config.yaml
d_model: 224
n_head: 3
positions: "rope"
optimizer: "muon_variant"
schedule: "wsd"
dataset: "wikipedia_en"
MLP neurons of a small language model. Each row is named by its layer, matrix (up: input weights) and neuron, and shows model dimensions 0-223. Each number is 128 + 32 x the weight over its row's rms, rounded and kept within 0 to 255. Numbers have three digits each.
After each neuron's rows, "fires after" lists the tokens most often just before its 100 highest values on Wikipedia text that the model never trained on; "fires in" lists the words (lower case) most often at its 100 highest values on Wikipedia text that the model never trained on. A number after a token or word is its count.

L7.up226:130093163115185187106093131125123119157142094130125120138116146106122116141090107152123167130141168165149100064128128157128093094124189155123101160130127105142098131147121116106113126079146103091143109189132109102114137163136098104121123081117157104139190131090131158221105155160094135112206106152151100124160161091119143140093061111110096108111118163093053146220144175135142192115121138095163191132155143177102083132110149176070240115167115177138146141107094087153110139076146118107148126093084123127172093082110142131139156171151110141118141096192143124105097106152087132105151147034125136120139123133130145140128174127212117095075105212165173078169086104119122134141122
fires after: " " 46, "0" 19, "5" 9, "4" 8, "9" 6, "6" 5
fires in: "0" 44, "40" 7, "000" 6, "100" 5, "700" 5

L4.up691:077145112140086083095162158138133143119175100122166137102139106189157142207167089160108144074144124194117097099119124072135115124124159085089126134155135129131087088101137129164137136116094168131048169123150186129107134106197111120121113147117164112130151063136167151088132092121162099138088117119066057136147105100134118115071115088120127141108147153134099167106120146152130116087158096108151115100149127191102089062142127142127135107117136129125109088161138108129109148210117145143133160140110092122137147129087174195094166120149074126156090154162057166143139199178167099133140127149109158133084134119073158116119214089076220099123190108165148180046135152145123100133100
fires after: "1" 13, "8" 12, "3" 11, "6" 10, "5" 8, "4" 7
fires in: "8th" 11, "1st" 11, "3rd" 10, "6th" 8, "5th" 7, "4th" 6

L3.up426:161115118056101151099167155117129101148117160125143135084177119152112118126120128123052144180154156107168053109122114093105127115161113119138149159078100112123135161112203172127163098125220175130115084146148044130170110117157051141082067182168122126178135163105178096166021122104164142109099103134122110133121151125107155131138123143125124137147120099109143092077126159172140140136111133148226122081190141135107115134170115156109146150138065111076125124140135146193160099082115084146114134125163134092135103147099097126131113129121103031111145162134161113149116174089113112160123174150151132101133119083126164189157113141149088039153120090121146150154087084119097092115126
fires after: " to" 38, " can" 5, " m" 5, " should" 4
fires in: "be" 57, "of" 6, "was" 4, "macclellandi" 4

L2.up634:178155121137137139125137091094188160093202132100181118173123118156163161108113124183130102065109146104147167106111138073141125174133151087194185131090100136096121136175187095090098126108103118144154096128133105143097106122094163124151166170124121150190164058090127103139175157134104083165088105119136101119141120086141160186141179189142120105114149127123108163159156162132143100118100135153119099148156150119169176075132108101126134111068094136113178098122076208097175114132122097134110187183133136154132148126129156097176104128063124088174128200170101153162151159157130111102034120134136137126098097159160161112135108141061074114054073082149125135142101094103075145099105
fires after: " one" 25, " part" 17, " rest" 8, " some" 5, " Republic" 5
fires in: "of" 99

L2.up493:087138186182124144116199154232108157112087137125127135137112117129121145138086124172116087119102134130170148127127151071163147182128118170089109130090094109086116154113113137154125121150147124106150167111120144144082140129187157174158041072130165093118149130148116107142095169136147052134094163103092129114087139109109087122142141126156108131065135154080134133142120155126075107075052071090080149156123163138154172160124050083130139090108177191183116093115117099165163192117140145149147144168122083153147023123147115107081170104149172123090146092115175121127118112107125121174143126117170128110202087113156103167137162122136117143137168092123139164123135132151062166193142
fires after: "2" 39, " member" 14, " Governor" 4, " Chief" 4
fires in: "of" 48, "2023" 9, "2021" 5, "20" 4, "2020" 4

L7.up734:150164104155104103073143134107144084205111148062104117201097179118110125181142086129154051095103133116074102144152113187136123149069139121177075215096125140101125110195107110118113080160126152149139148155122115144131064147158105057119177137174114076135114087163167154126104093119149161121108156093145190143180142123130117159121136136129114163148113073132117136077101159097085108154148092107100095140144064120109136135114145135168120103128104144149133136098161170160154143088139117132100105158104201076156130131146047176081158122147157182183140078070139150127144116111094155187136139164088128066127128133170176087123145093152091175126126101184091157149115112147161098098163
fires after: "," 31, " de" 6, "ing" 5, " due" 5, " which" 4
fires in: "that" 15, "with" 15, "when" 9, "because" 8, "although" 8

L6.up585:058158119078138206127096121131149103154223130142100110127166157117144112097170130141122091132104132146118097093134095146122087113049086095134121125065114147199136101099119108149145102174160155096112139182092153134063115157088105140244168129096074106146104185147108119161166107075150166136099120094171073146142105120103123163129165100128155149119128086153108109146104215097100079096121117142122183154141099113134124119149140136103146157067097062162099109109113182151146122193117172118107115105135104103112092165185098130078158107164120100064103108160109160142138174051145141099094138114129131117126118112161111133113134205160081160087128136124145117160086104134110144170093
fires after: " as" 24, " was" 14, " became" 11, " " 11, " con" 4, " is" 4
fires in: "the" 50

L14.up645:094116124131114146061120133139130118169150112070098082076084142142087112127121070118129165095098090165066074090112157063103129145156128130161128161088116111132139103095157119148109117076153116158108083102102135052110167115124054127148113144107121141146146148054099089158105178058182128141101118177125120175148102080090143089101111100130127128124143114141083135153166190147106143104092068145170143174104098121158117120132144124129081111176101076195109133090143154141098145099142166098151112085158209154149117186175124139091093130119137151137151085106090091129129139168129150212134138114151152099160089139225091138207123139143118146114164190131178153128110158173181135100140
fires after: " " 80, "1" 4, "2" 4
fires in: "3" 17, "1" 17, "2" 17

L8.up881:103220099123079071172110152161089160107118143146110096137088152170130155131087093162060122085128101083165094092111117113123168103151091169142104147133118092150055138131190136147084110141108113118088121142163112099088108174111149102131119154118139076146124108109120136123074099077155129150105138191168124086150135118104130204108147105139161078114126131151118176177127129120123190146143136098151183215150096086136121111173135085113195131204135097107157121093157168134150123081084140124151175180084091098171136198149132151168073160051154166147153160127117091122132145180074144096152109128116146082131187115139115123107102121112108113074104113155152187079099185127114133152143
fires after: " " 74, "-" 7
fires in: "0" 67

L2.up462:147158104149117146138126155116183121160159104112093166154180120104060091077173146077159151149103148167091186150125172117075136154165140143140142116150094103144106138169184160122156097171097151105102133078095113096179117169141128091121158111053128115112132137118094159135108134136129127157081121124151102139097109077126169149103094174139143084210138074070121071155105134113090130081155169102164120130194051119112200170156104169102142114108180117132182122140105122107152150098156185073051101108113151117167149163126144135079100116163165059149137144100089184147090121138176115120156148164109090131079135120138143120112152113086153102084094162188181094110151123167201126158141
fires after: "'" 55, "1" 9
fires in: "s" 55

L8.up741:179186093111080158160085099165115146170119152144139137105134139070123087035160084096120169128143142124121187126163115083070152147153148141123041047161137056149121126177117095140113097126104154136138127197115160113161097067122110135116105148103157125143076127111115055158204129081159124131127119102152093154158124089119102146135185106150195153156137120188138066119155181157141166120128141096081141161082184139106102093142107095139105114105157085143102138075103092100131160099129089101120149096127115150104122182092118127123104139138153091174183163119158158137143143087079131078178141091061130119087133164084123161115100181118148155107134153103131111179156122144055101111117
fires after: "1" 61, "2" 15
fires in: "2011" 16, "2010" 10, "2013" 8, "2021" 8, "2012" 5, "2014" 5

L4.up161:131114118126135155132135173136105124142159139107098101123140087111154162110150136142119126132062126126124099151162126140139134200115119143042038094177124141152068097111150099201127122161128158101106116027158117163137091155129118115142074125134091175093180145138093143066136146151146129082118107144129166148126068144077115143136107154135132172137136131062104137118126134129144092103097127097112160213092153159136118121192072086147092068158119136176187120167102144126161088104160135062104148100115127082145081162072097141078099155153094144131203161099102180144119124150140114178150114115108178124096193094188119117173116091138109089153116107147158184095123076119068159102080
fires after: "." 60, "1" 4
fires in: "in" 74

L6.up562:118101182149071164115152075126107105125119068104173125103118118150120149172126143155111123120124111069133166174079125141103074183167174191145154112096099141050155105095096056156104189096183143150133129167177158172103139108086128139125141109182113111149129095162113174205147182110095135105109146138105153143079104157065079114151123131157097143144087162142123066131128166081079091135123128090141086176141088093171143176120139149150124126058166148142168155185145138139075191163172124101076162163152169122149118066106141148121178082077180115138150119122125118096141115104133144115140091155144115074128197109114171135111146121107111158078063133110119140163099140123124093134180
fires after: "0" 64, "2" 14, " " 5
fires in: "2021" 15, "2020" 12, "2022" 11, "2025" 9, "22" 8, "2024" 7

L4.up163:110120201215129137113127109114086105111144098132149137049068098113059123080158139068135134143112083098092119114090115157094118168152152125150110082099144115085144127066153112150100127110069132144041130130133126113103103115156144184143178135085155141143082097133052180122106154163105107091184129142130130142132105142107157146178173138119096146122110112089165123164134169137123140133127132084103159134142137093130154089167130185089157095156074118137093142114153152097126112174158052176163125102172077139127193055113119186122135034173130138139118097110116161108149068150144172149187178148136075160129210124095170167134142106138156107155133107172154156129163116099136135112138
fires after: "," 44, " in" 6, ")," 4, "." 4
fires in: "a" 73, "both" 14

L2.up448:119150163142079193139070200130123108086064188120129147154105103154169132166084183110138133143074118195087155132120101154098158142091114103107176109118114109133130095101118119205099135098143150159129136089109149149138160103129135145182126108138140129098128110091085086184096149083069084182149090181149150183105096143182118103130092095150051076111081121142175129145124164132085156064151152191120110151087109167131142149180164168109129060139108143208156141064069130162180172129089133160190124080118161124147170165168174166131093123082120091114158101124095116132131129126120136114117140081171085108169133143127120133150100133157089117163133165117101141137083134152109142186135
fires after: "'" 55
fires in: "s" 55

L3.up792:118118111166111066136153107101101196106097127167171167119115107149136095164121163094147127175112125062120191094102089070124140070131146114160184122081161141164120131171115125082093116128063101159114084121107158155111111150056108166121098141166115083136143152117113140143084160114082133128140156152101151134102119155128100115127134131100057124122127154129099182141102184120074145106147237089122150106133084174131163091153112149085091119140177153111114175167171065175169106139095147154032163144136125236165137122155124164133129161137134141112110131182157082153134154121174091143134146108128119106136150102157176132135177153134156066138158100102179133152186125165079126098089
fires after: " In" 28, " in" 27, "'" 7, "In" 6
fires in: "indonesia" 13, "a" 13, "that" 12, "s" 7, "its" 5

L3.up711:067174166122094147140140130112136170077135137106089190109115091167109114141117128097181108208145081122117169093135127143173145125143122172147132147108131144144142185174156099156100143101152109154110049210068177169081096179111111131103109107111080088139123167147085108132039146140137136112122131125114038099126108151125158106137126113152087135103138102127182085080187145139095219148061122126063113124154119120133095163107167143083153164108115146155141136129143123125207141143132082075142148137195167191116087157103130130126109155164160148122125084113052180084141113135148162142118122149148109172149136160119074110132107053131131118138146113124128182114165121173129091153102
fires after: "." 27, "," 19, "–" 9
fires in: "which" 39, "it" 33, "that" 10

L15.up891:136204146083072135122117099162137086082120185114108122132026131137155117144139138125090196079161111172149166147104166165156152132174128131089091137110171139106102136143126078176128147116140138117132110147126204144125202074125132085110085147141090062082156154110151113127091142093095137101148115108143158119136123154173186170126169112186073152126149126210144150112085138162165146129098081164055180200144060113169099133036140135102143129150142098108134110126150089136119131125080101088104134075126097097109147161130067141121079110097189146107124144128101128104096108143110094123119127122107073137097113161183088117174130150125067109132186130157127177118129146157170105110128
fires after: "\n" 30, "." 26, "," 8
fires in: "in" 49, "the" 9, "new" 5, "indonesia" 4

L2.up552:119144162182094092126132138096121133079104069101177115148181087149150143155134147121108097133130079106106169143169178106187103178096129103073125175119222138116041063206117108108080099082128113118133099152142139157091109166103070139099132101134121113190082149161117120119100117144131115173103153176101132182107094157070180137171103115069076144081123120193064119145109098147133173125152107119148121085176090162147180182205112118068186097146130113120107134128168140103133131154129132148168151130129081084100163144181183125158114152132101112124147130175169090131191121120133145101162104120157094131123141094125155083143142140139095143064135126137118108160135122111124069121074
fires after: " " 74, "–" 8, " (" 7
fires in: "0" 88

L8.up663:114139117124159136090134139134192188184139184132148139140079151096118143130159199154157099121141057100084096081129145034128103145157067143156120172108140118169159170141108125165083077167123093111117128143197197138152155136105054119138144123143095069079123123115153185129126100144101105094079111115123124148091112117109109150084133178112147136104135107183114084152139145091121142183150109124086151099079175127137097148205107140158166046145086111109091125137162142201101090125077128154098167164082112104128134129119158121150107161117164166175120050118141134066076111134148154148136111115168108081104120124145133148154182202125126138099081087134154094161128171093167121128137
fires after: "," 60, "s" 11
fires in: "and" 94

L3.up160:123099145105184133058135102115152142115143170139139094119139138131128130138118141125116100122162139126151130071086059072193135157158157088143176174115066126084157134087173122143103108132165164142148119108173136119103140089158090118144089149138133130102091166151068125127129092107133142149088156110116125085080178114124108093186100178123115170148103109089163087115133097112118140135100104170191111174189128156094161088153082136153054149107059104153155125151115177119183113092154134065133113078150108191067111095164157146134169129103121112114154108178147141188156154113121138121110176191175180099136169145184085164131123146109130084116147189187028148123091141089120117074108
fires after: " to" 35, " took" 13, " can" 8, " should" 4, " mi" 4
fires in: "be" 55, "place" 14

L11.up699:110107110100126120082081156156128088093089116157130116012142091128090113168116082108087111163096120129095183111131107116185119104109152140118164116153079084098176123113139083134108108152149119124089108160120107169137117149135142116169142194162200084087169123130162135143186129153140146121074124157122098130209118142148150148095142155122104073197122196104165171147159120136054087123164181098081117151115138097162047140094128185179099109100146107157143066121084141090122162127127108107150120092127139087130158159106139165112157119144114119175036149141119160089163145121130098105146103157079086191169156150059179180135089134125140144163136101139165159165128143159108151122128
fires after: "0" 64, " F" 4
fires in: "2023" 16, "2020" 15, "2021" 14, "2022" 7, "2025" 5

L8.up658:133150086137098194141154117128182134113060112126127152073100127166111138151109128134175090182180093161183126143188127143103180144065171126158097126108157134138074104172166095118152102130141119145073130184118189143086134156214131154058100160157154113127145099144106181143131093155102104139106118167196117084092092144130194136163154076111102106120137127179132129110154167129064141122110119085117146185126155149096143120134113060102155122095073120117127118146093190152121069129156129095094138134152073157142082117132094209178119171098129209161130117150154069134155091104145118083163089126097086117154152104093115094101125125113137128114123173101156149190187128109139165107161
fires after: " " 52, " \"" 11, "\n" 5, " Re" 5
fires in: "0" 54, "american" 6

L10.up548:112136136126090125111150127160195137173141131178122147149101091115149132093100158132089116101085086196130136146128176115161118171136137113107107166063157138116172143172113128122131077082165111138146092125124125120123084107152126091149135208159158113189068121076084163130099099074132133169104159156182139083090106120124161144157123130092146136147096123054104138118115179146150169133161101088127129114130104147085068140125122112054112130146171103106127136071164148104140087133077086163130138131156172114138165178057104181136138044136184103093146142159161121103140124103161109115161037159148109099171071098103152161138206127057120156177133163151094192159166163163146127145148
fires after: " on" 18, " at" 12, " With" 6, " with" 5, " On" 5, " a" 5
fires in: "the" 59, "more" 4, "at" 4

L3.up211:112121141148147095147084186129132115143159180139148196128125130062107115138139106067171083150127091077083108149094129133101131136158174117164162126169168062156111140105117150148167114143186149099137125096068110164123178121097107121074096113145180104121099162191118141106160100154127112181093163105158074147131132125072120118133131205144046186157085092116077076068125189124141131218169138108142141136156114151102103107114115131108062096153155150067174095110159093118125091158108164109103127087170148150124079179132143121129124149101107086143200089144086059109121114085142156107159070136124085078122169113088135096151131145112173137185153133183132150129099120148139116142141
fires after: "'" 56, "0" 6, "’" 4
fires in: "s" 60, "km" 12, "espn" 5, "the" 5

L4.up482:101130144069117140135137145128097162122104085098100113104089132175133169159008174121157166158075142162124118154131072151149138145201122075089119141120141130130120147166156138142146100120158128147098096170091131151123158140168188165176117154097117124137109124143184088138150113164082129114107101107082182184102128162150128142114099160200132111178119108104074160148095122179079137124159133087133145197145120147139038131178119115085093117095127143132133122101130155229085122082104130155130173150155106146092161109072158122136155085087197168146156220101143101077153137062141135113126061135146106211106142126134121135147133156126132105117134143138107100153125088107089086159125
fires after: "." 43, "\n" 29, "==" 4
fires in: "however" 20, "he" 10, "during" 7, "she" 5, "since" 5, "although" 5

L3.up758:148132146102108126127133095114144119083070116138113138130144128137143136082094095132131185109147145109140143162123113187067148110097088133115148136165131107119154117067126170183105111053101151147169164182070089158136079088146124040158150126184108060162082119138172093105097145086114106129087191088157100123085148118222067137146117110189128156160168120154142095102117174113205155105145124102139103155134143126191109079163090152103097147128125180199136135164137108168117111115136109159068183192147094142140112060095113117131097127120128117113137151085112078113148105127108151097100135159177134127121107114159157131032127144093174160103164119145140098136119148115091066184107
fires after: " is" 33, " was" 13, " " 8, "s" 7, " to" 4
fires in: "a" 64

L11.up562:093108211076165052075138117099182138089164099143130155141169119088102120187111088062134117162088091097124124098130145182126115138182122097128134095123130111146175137144161106132083152177104155152209098164174138132173126068148116155149167194099087125091056082121119121113145166119168118164066116185143112039145142135146165143148084117160137087131183150105116144175161170098128166096157074099119135189194130141122128083119136122095102102133134068149134176112100087102105135089123120063157139103114102061140090104172112159115141124089110151121143141085134140112106091111144104140137071178107194103105109146163098152106156143109140140076118164132123179142151126122125171112160
fires after: " at" 48, " the" 8, " re" 5
fires in: "the" 52, "music" 4

L2.up67:147137115144193102066111178154105142103078089081177141116138129133127160167131115068084124139080119087169088079169078151101173172105094086104150197123113131146104138127157080049143190060102158130139143118061118155083121150165108141120166112160099095189112125166073070092085138142120074160128120145136109141113153105125123122190157146097164104135138139106134157142089175112072190118134160116135115125148120144136155166172082108164153154166140136088141129182191122115226073093126107137098091125142110114136136107116182127121099180109169132106142165150101117111092090072191154122155136066128137152106144181125161088130159170121113075113107115092138084177149139152123113118074
fires after: " " 75, " lost" 4
fires in: "0" 75, "to" 7

L6.up667:178115116189159140103155138123133170092119150095086093198138104092119156138132144127137108125149176059130177133118103145128100108114102113088083082139158132134147120156091135187148144119125118134106116132057141141064071132156108121138182072101077198119102113164111131192170092051099188122108169115124148062102119137071138104144117117154103142133178157080140098145111124189144126151148152118122162138121200139151147138127163101095109139108114131108180124124124146146059170094186095182138133169130165074125194119110110145154158160138094125132129129170121091042161124136127166144097134088089150143139138168114144066205088155080087181094101090104151185128131122087138143203104
fires after: "." 35, " where" 12, " He" 8, " and" 7
fires in: "she" 29, "and" 13, "then" 10, "1" 7, "he" 7, "they" 6

L3.up487:135136137103182187069170172161137124165083195145134088150098167112090110135111090109119148136108047105039198168095114143149162100141162141107107122087152096149154134095121138204147135153162139153104146131088155201091123147123153123089139130130112136121145091091079202120161097150121066138125118134110063096138085111151134135096135154161116137182154088164129160134113121161161090185117150118103123126137129132105152100077099187075094179145147136152068097148149127119112111109137148133173072132135137101097115179135114051066117091097160131135108180156125141109120186180134102187143124129104082122148127141198135032148163087208134135132092129127114141092130145077108123140144
fires after: "." 65
fires in: "in" 57, "over" 7, "on" 6, "off" 4

L2.up546:163143186073176141140161149158119126218102159047099172113132090117080076139101044125136146086182129121123086148147143098124108093145137127152126086136174112123141144117124103131081154141109139167120145129137099123097074142108138115132086192079065107125160090128129124133098115081162105106082126154119209164171062114084179197132148123130182107179105115157080111089151091136157118057112095166189115132108073154183133129113100150108205181167106105117205151086115151122136121119100111141093111138089133144169106111170115126133172158141127127097134162139141165133161140184081079093112177190114109154103139090150155099132175152088117095116157125134108179176099139126115133120125
fires after: " one" 29, " many" 7, " some" 6, " number" 5, " One" 4
fires in: "of" 94

L10.up704:171129123140165159162127117097059171146161118087097151115174134117142104173095131116030165085177143123107135143111149084171100148119071109132148159128163101181148132057136106144101150155170143098064125158120125181096120077098079123165152139084101090065088123087112146190150129127131129163097127147090155107137161088135168180162153153106075124152122102140144102151104118136178151123102139036103136138153154124121115164145152136120127137109172110118163098163115091100197158155139118176105133044101150154130149121156118130077115091109123148163138173139078137122133149102141217125095059044127120135108099104130125157177074174119126158139094110184111111091124145030126095142120
fires after: " to" 33, " on" 15, " in" 12, " and" 6, " of" 5
fires in: "the" 89

L6.up257:138087152166101094091140069084126147103143134153109088147110187156146079106118138153099150173101149157115164167152096066118185130130121167086165107088136083103158133136139140113096099189159109120147120195137211095087111157145123105111114124107120150137121113160124130091079153124119136104140110043121157062151106135100120153151152123123109138074134196113160153114101174149165082160115111141072082193151159098147132088090105119174150119111140129135157187113140201123097161098078083120168161105152173088111161087088122114122228118161110166145124166113083094097151086153139114138083142094103107123116084118114079192196178155184140173158125133145109139140166105148053145122098
fires after: "." 40, "," 16, " where" 8
fires in: "he" 60, "she" 21

L4.up655:132085039136158163104184180144139160071174158118098153095138147149082118150082145105156108133102096105144127062151077161106168163133145129099156125062150121082142140155170184146147136108146156159118163191117140106083208178115112127123108154126142129134089091180156110129107121084164096130089151101117143152051124133167200109138143129140053111134146078140151132125143116098137124105182115060116124094080152093130140095160162114143145140113151179129073104226134096124148147098078098108174153130140160134136102136141186120141114119115166114121061157108083126144064157094168095112131163107134091151110118142143144107119094136083159125148064187120142202063181139106140170153111
fires after: " (" 38, "\n" 23, "===" 5, "==" 4
fires in: "born" 26, "as" 11, "american" 9, "of" 6, "under" 6, "early" 4